{"n_layer": 11, "head_dim": 128, "positions": "learned"}
MLP neurons of a small language model. Each row is named by its layer, matrix (up: input weights) and neuron, and shows model dimensions 389-484. Each number is 200 + 20 x the weight over its row's rms, rounded and kept within 0 to 999.
A block is one neuron, or neurons of one layer that tend to fire together. After each block is what it responds to, as a language model described it from the Wikipedia text at the highest values.

L5.up62,219,161,216,225,223,214,213,200,179,198,190,216,209,199,223,184,205,160,203,205,117,201,234,193,206,208,194,212,180,204,196,186,213,158,211,200,204,218,233,210,244,216,214,205,206,173,135,195,212,186,209,217,198,178,256,241,154,207,180,204,211,220,200,213,193,198,211,231,172,203,176,201,179,191,202,221,214,190,195,187,184,217,213,195,178,200,169,206,233,195,171,138,201,181,226,187
L5.up79,193,235,219,198,214,204,224,183,197,221,197,222,191,190,211,228,203,225,217,191,186,185,204,201,195,184,205,181,194,216,201,220,177,223,220,176,197,214,215,209,210,166,182,209,189,192,206,222,179,195,202,194,186,197,183,215,219,206,217,197,205,193,232,199,197,222,184,220,223,202,218,206,213,182,201,172,217,227,210,193,194,229,247,185,183,177,189,178,191,209,202,167,217,200,265,234
L5.up129,209,209,202,211,205,180,193,186,181,243,163,217,202,173,166,231,216,185,216,189,196,229,180,219,197,245,174,209,192,209,218,217,175,166,184,170,216,207,224,178,224,223,191,193,216,203,173,207,202,213,209,216,184,178,219,225,251,222,225,219,224,157,159,176,235,165,211,203,217,179,212,173,192,195,240,199,204,205,204,222,191,212,245,192,206,215,204,237,232,224,221,186,189,195,196,166
L5.up273,199,217,184,182,191,176,201,216,200,206,189,202,242,224,201,181,187,197,200,191,235,221,208,189,219,231,193,197,202,200,224,194,254,192,194,225,200,192,191,171,223,195,158,204,217,167,215,189,237,215,197,195,189,175,211,232,210,168,217,176,216,198,218,195,186,202,220,202,194,216,193,215,190,198,189,218,170,200,197,175,229,205,176,206,189,187,229,229,207,220,193,190,197,235,190,192
L5.up349,199,202,202,188,193,163,206,204,230,183,223,195,200,214,262,182,220,193,211,166,189,228,210,184,204,204,190,197,231,194,183,189,197,205,166,187,213,230,219,182,226,199,201,217,200,235,233,240,200,200,200,249,223,223,177,195,157,231,214,199,180,202,224,196,187,201,240,195,182,197,213,205,182,197,172,220,203,219,187,199,204,220,191,188,218,217,246,204,228,240,220,217,214,187,219,215
L5.up440,198,186,224,184,196,208,199,219,176,195,203,176,209,190,182,217,191,179,193,172,206,189,172,198,199,206,196,193,229,188,230,200,179,232,201,189,207,199,216,185,202,179,202,222,214,234,241,189,211,207,184,198,224,187,194,194,206,196,184,227,204,204,203,174,202,237,204,161,211,195,202,192,202,219,207,212,201,187,203,241,139,225,212,198,186,160,194,208,202,200,221,134,201,191,211,189
L5.up646,234,212,182,175,216,188,196,208,196,196,222,161,183,210,169,182,202,196,179,206,177,227,206,217,187,207,197,188,217,198,195,211,214,176,190,168,276,210,212,187,178,206,223,183,223,223,221,213,236,213,192,192,227,192,199,206,200,199,198,206,215,204,213,186,172,214,163,215,214,176,190,182,210,203,192,227,187,175,192,217,199,216,213,166,182,208,197,234,234,183,182,206,202,191,193,167
L5.up747,211,215,158,219,204,209,209,187,223,194,216,160,187,200,207,212,197,217,217,186,205,184,242,208,237,214,219,206,246,199,203,179,250,246,237,215,185,206,189,190,180,206,195,206,222,194,178,212,211,223,214,200,207,203,193,194,223,216,212,159,193,186,187,212,198,197,200,204,212,233,164,181,204,209,191,211,212,163,182,216,179,190,211,169,202,211,222,194,201,234,172,185,195,204,174,210
L5.up801,207,212,200,181,252,209,203,219,183,223,150,194,236,194,201,207,176,185,173,193,224,167,192,186,196,178,199,212,231,195,188,198,195,229,193,237,222,211,218,188,194,193,233,178,220,183,204,237,186,208,190,179,229,201,192,237,196,213,179,241,175,178,169,203,214,212,214,210,232,200,213,203,191,222,171,227,218,218,181,200,165,228,207,191,188,184,198,205,223,199,199,192,195,198,190,191
L5.up840,203,214,194,242,217,221,191,226,213,239,230,193,179,189,182,182,168,212,170,145,200,211,194,186,219,203,225,175,213,243,181,201,228,209,249,211,208,207,215,178,169,193,207,202,188,223,195,195,167,210,226,198,213,229,208,202,183,178,206,199,229,189,165,228,173,178,231,170,194,215,193,186,190,181,188,245,202,159,187,159,210,189,196,214,213,164,223,206,179,189,179,183,202,214,216,187
L5.up1347,200,202,201,203,229,174,212,197,171,206,193,214,188,173,194,202,194,179,175,179,204,181,227,189,206,186,167,221,176,215,170,203,190,223,235,192,199,191,178,214,178,206,226,206,199,144,195,161,211,216,187,176,196,187,203,206,240,216,223,215,200,177,211,206,166,194,199,204,199,215,230,224,168,200,193,213,198,195,208,190,204,227,179,174,187,201,214,246,215,195,204,221,209,267,224,196
L5.up1581,220,208,232,208,239,215,199,202,154,178,201,171,181,208,206,222,166,214,209,243,207,202,204,198,230,218,190,193,184,165,187,156,236,214,184,207,187,186,187,175,183,192,201,221,203,181,223,240,205,218,190,200,220,184,242,217,187,214,191,215,217,201,185,182,198,197,231,201,194,182,211,177,176,186,181,186,184,238,212,205,181,173,224,168,245,151,202,183,215,228,196,202,205,208,196,166
L5.up1585,193,192,198,236,229,169,210,183,185,205,204,213,208,210,171,195,224,178,241,215,233,207,185,208,237,187,218,225,230,167,206,191,174,215,210,200,226,216,196,168,234,200,200,207,188,205,217,176,187,200,184,240,197,201,192,190,203,249,213,169,206,182,198,180,152,203,213,233,155,200,228,200,199,210,213,204,214,175,176,186,205,206,175,188,191,202,232,205,204,244,227,190,225,177,232,207
L5.up1729,221,183,245,196,185,202,183,227,210,201,216,225,217,198,219,204,223,186,182,217,210,184,217,178,201,218,205,250,178,183,192,181,168,193,198,191,211,220,210,187,227,230,200,220,162,178,196,201,232,176,221,249,210,196,206,204,191,206,190,208,196,171,190,163,174,214,240,223,158,166,200,206,208,215,189,201,237,176,178,195,193,209,205,236,204,197,197,197,216,182,185,205,209,196,225,189
L5.up1753,202,205,200,209,190,205,186,197,176,216,142,233,199,212,203,202,218,227,166,194,226,242,197,177,183,190,216,231,222,200,181,204,184,184,199,186,225,223,223,177,246,202,187,190,183,196,189,225,173,204,223,231,202,197,181,174,160,212,182,201,207,170,217,194,178,210,220,195,172,232,214,235,199,183,233,184,208,173,200,201,184,216,203,227,208,188,236,180,197,237,194,193,182,167,185,236
L5.up1844,224,203,182,193,273,216,188,206,216,220,226,212,211,207,191,186,215,183,198,204,219,197,190,231,213,245,228,199,232,195,207,183,240,205,253,149,203,239,183,213,170,208,212,182,193,207,182,204,218,193,193,202,206,205,187,158,193,219,203,210,170,201,172,159,211,213,203,197,202,226,198,239,195,182,211,174,218,244,209,189,197,215,186,206,221,207,213,204,204,215,199,176,200,226,213,200
Description: Temporal prepositions before events

L2.up131,191,183,231,221,228,195,185,202,223,219,181,204,158,178,220,196,169,195,194,184,168,189,200,228,187,206,164,197,183,240,193,199,201,201,199,183,191,230,194,212,179,206,187,174,179,178,186,236,176,189,204,226,196,195,213,193,214,210,193,221,178,165,216,182,190,222,221,193,204,184,188,209,168,182,188,229,179,180,204,203,179,235,188,177,201,209,219,210,212,217,231,198,179,161,179,192
Description: Temporal and locative connectives

L3.up629,198,215,199,182,194,226,191,216,209,189,169,164,188,200,214,151,199,186,211,206,175,184,190,215,213,224,226,222,201,200,205,175,187,185,228,189,213,224,196,202,187,182,182,218,196,192,199,181,229,237,187,197,198,232,177,186,187,188,201,212,207,168,210,196,190,217,205,161,162,172,148,209,175,202,244,204,188,208,185,187,179,177,234,210,197,192,199,189,201,189,136,181,168,226,190,208
L3.up664,210,202,232,219,219,201,218,228,164,216,190,183,201,173,189,204,206,189,228,223,218,221,204,198,183,201,213,163,162,180,216,169,184,212,205,231,177,224,201,195,206,192,210,212,207,225,178,183,167,244,193,170,256,198,177,174,198,202,207,225,233,171,223,204,203,200,198,210,209,206,189,185,174,201,193,191,216,189,230,200,195,172,199,198,171,192,148,228,200,198,180,183,221,237,194,226
L3.up961,194,213,218,225,193,217,198,192,186,172,189,213,201,222,183,208,207,170,205,205,186,224,200,212,192,205,183,192,219,198,229,175,216,215,221,155,173,204,224,187,208,217,170,183,195,185,196,202,178,198,225,185,218,199,184,209,207,229,206,225,199,172,131,192,167,208,222,185,168,193,204,194,194,167,201,219,159,215,202,191,177,183,188,223,229,212,206,188,219,172,187,232,185,224,200,181
L3.up1300,223,155,193,204,204,219,184,201,155,193,211,199,175,197,217,190,228,168,190,177,212,228,201,199,196,212,238,181,202,203,168,205,230,178,183,193,204,207,190,204,173,193,225,220,214,193,207,231,183,202,206,207,193,220,212,196,250,221,214,241,231,180,226,200,209,174,170,212,177,221,218,226,208,208,215,189,205,219,198,194,198,224,203,180,203,215,203,179,190,217,146,190,208,212,225,233
Description: Completing numeric values

L5.up114,210,205,197,200,193,256,183,196,166,177,209,174,172,199,209,190,176,222,198,190,173,219,180,194,192,203,190,210,183,199,177,186,166,212,212,186,182,196,187,197,187,204,228,207,208,207,184,228,228,197,208,198,224,214,159,179,189,209,222,191,210,185,180,226,188,248,204,220,188,208,202,201,199,195,225,161,216,221,199,211,199,181,231,197,184,207,210,165,217,207,158,202,183,204,198,203
L5.up139,196,182,196,179,190,193,208,176,187,199,180,219,203,221,220,206,231,167,177,227,200,197,182,232,212,177,214,206,210,204,225,236,208,199,208,170,209,220,205,221,213,194,199,219,195,200,187,212,180,183,181,215,192,202,185,191,188,195,222,153,194,180,170,178,187,209,207,191,187,207,203,203,234,194,172,221,172,213,166,197,210,205,207,252,213,184,211,173,169,217,195,198,158,225,191,193
L5.up268,183,183,218,188,168,190,197,205,198,184,196,180,179,213,213,211,173,188,210,185,190,242,234,194,187,194,189,201,220,202,212,235,187,196,172,235,203,204,170,224,239,216,183,212,198,184,211,192,147,221,190,195,201,213,227,173,214,209,207,173,180,149,236,199,196,231,204,177,233,202,210,178,207,200,187,201,171,177,173,219,225,212,210,216,215,198,216,190,201,206,234,204,187,199,208,166
L5.up279,210,229,208,176,199,214,195,215,181,193,213,216,206,208,207,205,205,205,217,185,217,207,204,211,186,221,197,195,194,165,195,206,215,182,212,226,191,218,222,205,174,198,216,164,201,197,218,202,188,196,212,187,203,180,222,199,198,193,193,214,234,181,203,207,177,188,168,181,183,202,234,217,208,196,205,200,206,211,202,169,207,191,187,234,180,196,186,153,200,231,172,227,207,214,200,185
L5.up478,209,202,181,177,215,206,192,184,221,200,209,243,185,197,172,200,199,143,183,210,190,168,188,199,201,210,210,180,182,213,162,226,195,218,187,152,232,215,224,191,180,185,235,168,198,200,195,191,184,226,208,194,198,219,189,174,201,205,209,211,223,175,233,248,225,210,216,193,200,201,208,206,223,223,216,212,182,215,205,209,213,204,217,224,205,170,162,168,192,197,215,196,214,238,207,150
L5.up579,207,159,179,230,234,214,187,194,156,199,193,191,202,208,216,211,245,187,188,246,175,214,194,223,181,214,198,193,211,191,188,214,212,211,193,250,214,199,158,219,203,177,227,157,214,208,201,198,194,192,164,221,205,208,171,169,195,214,225,223,194,196,216,184,196,188,213,185,227,224,174,188,207,209,203,222,209,212,194,199,221,206,171,180,180,181,201,185,181,185,201,192,225,215,215,178
L5.up588,173,196,199,224,200,203,161,237,181,205,215,201,207,215,220,182,172,179,197,223,207,198,200,203,196,211,204,198,168,198,201,216,181,198,222,220,236,184,173,210,182,242,184,174,200,214,185,234,175,216,180,207,233,207,159,181,233,148,179,185,203,164,153,173,221,213,192,214,198,189,188,203,172,232,204,175,196,204,209,212,203,203,224,198,185,218,166,212,208,184,196,195,217,196,198,206
L5.up811,190,196,224,184,212,192,186,219,245,180,195,198,175,224,200,216,172,207,206,211,200,196,225,220,232,189,189,212,225,186,221,199,216,207,223,205,228,203,226,187,208,176,233,178,204,213,188,236,232,200,179,227,217,193,178,204,204,224,194,195,172,182,233,231,188,204,222,208,201,204,209,227,206,234,182,226,206,215,212,198,202,191,220,190,191,223,177,195,180,206,208,201,219,180,177,198
L5.up846,229,178,194,202,194,181,170,184,179,186,224,203,187,163,174,197,220,219,201,231,234,184,214,202,205,215,196,203,199,213,191,220,237,195,206,196,214,242,209,197,203,186,190,157,210,190,206,221,178,219,212,226,219,213,203,221,189,140,182,184,221,173,229,244,201,189,222,217,219,221,187,195,213,218,212,222,183,254,211,210,219,241,210,190,206,183,218,176,211,227,186,186,221,192,218,197
L5.up990,203,199,174,192,179,183,213,191,189,227,191,200,222,196,190,228,242,198,205,165,211,160,190,185,178,172,177,221,182,196,172,220,212,206,211,225,217,199,234,194,239,188,197,212,196,163,231,201,210,211,159,165,207,188,239,190,179,183,200,205,202,206,207,234,204,252,211,187,181,170,191,188,220,194,217,219,200,204,203,176,190,195,183,191,231,162,170,220,177,189,229,205,199,188,169,194
L5.up1030,203,222,188,180,210,195,175,208,210,211,223,232,160,194,191,183,195,191,201,217,214,190,175,214,184,212,178,222,207,187,211,214,214,179,221,188,210,224,178,214,197,164,191,214,184,174,199,169,194,225,180,196,198,203,156,197,214,221,211,197,181,174,230,263,217,198,185,192,241,175,190,220,197,200,192,183,232,201,212,193,219,211,215,219,170,198,204,206,200,213,170,172,178,203,208,194
L5.up1060,241,188,170,194,228,193,177,162,214,193,198,187,187,214,200,189,198,213,206,236,173,220,202,200,210,221,236,192,211,186,215,163,206,205,229,179,191,218,219,150,171,193,192,166,198,196,197,191,205,180,232,243,176,205,206,179,205,186,224,198,233,203,203,192,166,220,212,172,205,202,223,195,211,219,195,205,201,219,163,211,226,197,197,247,227,178,213,215,178,192,180,221,237,196,219,203
L5.up1685,195,146,178,152,188,191,192,171,206,190,176,190,158,215,210,252,173,189,179,217,195,152,213,186,203,189,233,196,240,181,161,199,200,234,220,204,196,242,214,201,187,202,229,175,191,205,231,175,177,213,216,230,233,155,266,202,188,197,218,209,172,208,221,228,207,190,214,191,196,229,200,194,234,176,230,202,195,220,193,187,217,206,191,197,214,207,195,226,183,201,187,196,174,209,178,215
L5.up1701,224,187,209,208,200,206,206,174,199,192,224,192,188,182,181,198,178,209,186,232,233,218,205,204,174,223,219,188,214,222,192,207,224,185,193,207,205,208,218,187,221,191,215,192,196,172,180,197,162,229,208,190,178,215,198,174,224,177,223,206,220,230,196,200,205,224,216,204,193,204,201,203,214,197,229,204,208,183,219,195,222,201,221,223,228,193,193,184,211,179,199,199,208,228,204,156
L5.up1710,192,244,206,188,209,199,186,195,183,228,185,194,156,197,137,213,265,197,172,169,160,191,223,202,212,227,215,191,213,222,226,191,217,209,216,151,144,198,225,234,195,181,225,235,243,232,179,205,198,222,196,194,177,178,212,192,231,201,194,194,179,173,222,208,194,219,170,194,223,168,190,220,180,180,210,184,221,215,210,194,188,225,217,197,164,200,178,188,178,198,221,169,227,215,220,211
L5.up1894,221,159,214,206,217,225,178,200,173,193,200,194,194,153,186,173,191,241,216,207,187,226,149,182,215,176,227,224,164,213,205,224,197,181,173,201,200,217,233,197,207,218,190,158,172,167,219,201,158,211,205,208,203,233,224,182,190,202,197,156,217,189,232,176,193,191,200,187,181,195,197,180,229,205,199,205,204,166,195,202,231,192,229,220,197,185,193,210,220,205,205,202,221,245,181,204
Description: Numeric quantity values

L3.up665,220,197,198,175,213,191,193,180,191,203,203,186,169,218,210,170,205,169,207,224,192,218,255,171,192,164,198,210,222,193,225,172,189,154,207,199,223,215,192,205,190,132,176,205,173,192,184,183,199,185,182,213,252,207,204,196,205,213,241,204,197,189,180,178,170,204,208,192,176,164,208,187,180,169,223,186,181,203,183,222,243,222,180,180,198,219,192,207,196,195,207,183,169,169,218,204
L3.up740,194,202,194,213,184,238,218,164,207,198,167,227,214,192,200,209,196,227,228,186,194,213,188,212,195,201,155,205,208,199,187,186,229,173,207,246,168,213,189,179,220,187,219,189,178,193,164,211,172,166,191,193,218,223,199,208,218,185,163,221,178,194,168,203,178,194,203,171,205,217,207,183,192,176,149,227,232,216,208,192,213,168,232,200,216,225,214,203,177,200,193,206,218,183,197,211
L3.up1732,250,175,227,223,234,184,144,254,213,197,199,202,219,208,181,204,224,151,218,221,204,199,226,210,177,200,224,218,201,168,207,218,237,194,182,217,204,174,196,236,224,185,196,203,201,196,166,169,197,229,179,177,205,186,227,186,209,251,222,198,191,194,197,226,198,204,207,207,178,170,227,199,197,161,186,200,248,202,203,200,201,225,189,195,190,170,203,175,210,201,192,193,201,216,204,169
L3.up2026,215,211,176,214,214,211,212,193,215,183,181,190,191,173,221,216,172,190,200,202,204,188,215,194,196,229,205,173,187,200,207,191,198,199,200,169,208,188,207,195,194,142,198,219,153,204,210,159,218,221,191,184,222,207,205,222,188,218,191,188,211,209,197,204,161,219,220,184,218,193,197,188,208,225,170,226,211,221,191,202,193,216,201,180,177,204,157,221,190,232,185,228,185,167,200,215
Description: East Asian name syllables

L2.up1472,198,209,179,197,224,219,218,153,234,205,206,198,167,179,222,187,205,186,239,221,192,197,196,198,200,217,226,183,226,213,193,169,206,190,162,183,199,170,186,201,173,193,191,180,190,191,209,202,189,225,182,202,242,200,165,164,191,175,153,186,179,213,232,190,165,264,214,234,192,210,194,209,221,190,211,201,208,205,158,220,240,176,239,231,194,177,205,239,200,236,208,203,223,212,204,202
Description: Before a stated value

L2.up1680,193,204,204,209,234,193,186,202,216,177,171,183,210,191,209,189,193,181,181,192,199,222,217,217,224,202,197,180,178,208,179,175,201,240,179,203,199,165,182,199,217,175,191,199,202,222,223,176,181,202,234,198,203,242,230,178,200,198,213,206,171,234,207,203,167,193,224,171,178,182,209,201,241,199,175,243,143,176,207,238,194,178,174,164,210,224,212,218,190,205,189,210,230,180,189,208
Description: Fragments inside foreign names

L3.up1015,212,189,232,206,183,197,188,225,195,226,189,202,219,205,187,192,227,183,197,188,169,171,203,159,206,178,225,186,202,185,185,203,180,205,235,205,176,225,218,197,231,198,227,206,190,221,189,219,182,197,165,229,221,202,201,188,210,190,222,201,162,190,178,230,165,197,217,210,159,197,237,191,167,186,203,189,227,225,213,202,191,216,222,184,158,182,176,196,200,182,181,174,203,229,181,200
L3.up1173,220,185,240,216,179,250,232,209,212,206,206,192,198,165,191,159,204,170,185,191,222,215,213,207,138,196,173,200,150,201,226,181,236,202,187,196,170,185,164,194,231,174,213,210,211,199,166,179,189,190,208,171,266,190,213,210,189,161,192,191,188,203,215,205,197,188,208,205,192,198,215,215,184,159,180,192,199,219,209,234,196,199,192,187,175,190,157,208,199,192,181,207,192,182,210,190
L3.up1841,207,192,244,198,205,189,204,221,190,197,147,219,218,194,176,199,239,182,180,165,188,211,230,195,200,179,197,192,168,197,210,227,228,193,179,215,174,188,194,208,206,196,192,196,171,169,187,188,221,191,203,248,233,215,210,201,228,225,238,205,195,172,200,221,191,191,210,209,188,178,219,196,202,203,177,192,214,163,176,181,246,180,193,153,180,172,204,165,198,160,193,210,196,201,199,196
L3.up2044,193,192,188,214,203,192,204,196,234,225,189,225,206,210,172,187,191,183,216,176,174,210,215,192,198,183,177,200,162,231,151,206,215,184,184,219,162,247,204,211,223,191,171,180,177,244,189,191,177,183,177,205,238,216,170,221,221,213,195,237,174,215,190,230,215,202,222,200,159,171,227,199,193,212,194,217,217,184,243,209,218,191,183,207,198,207,176,209,214,192,199,188,211,195,206,182
Description: Slot before a year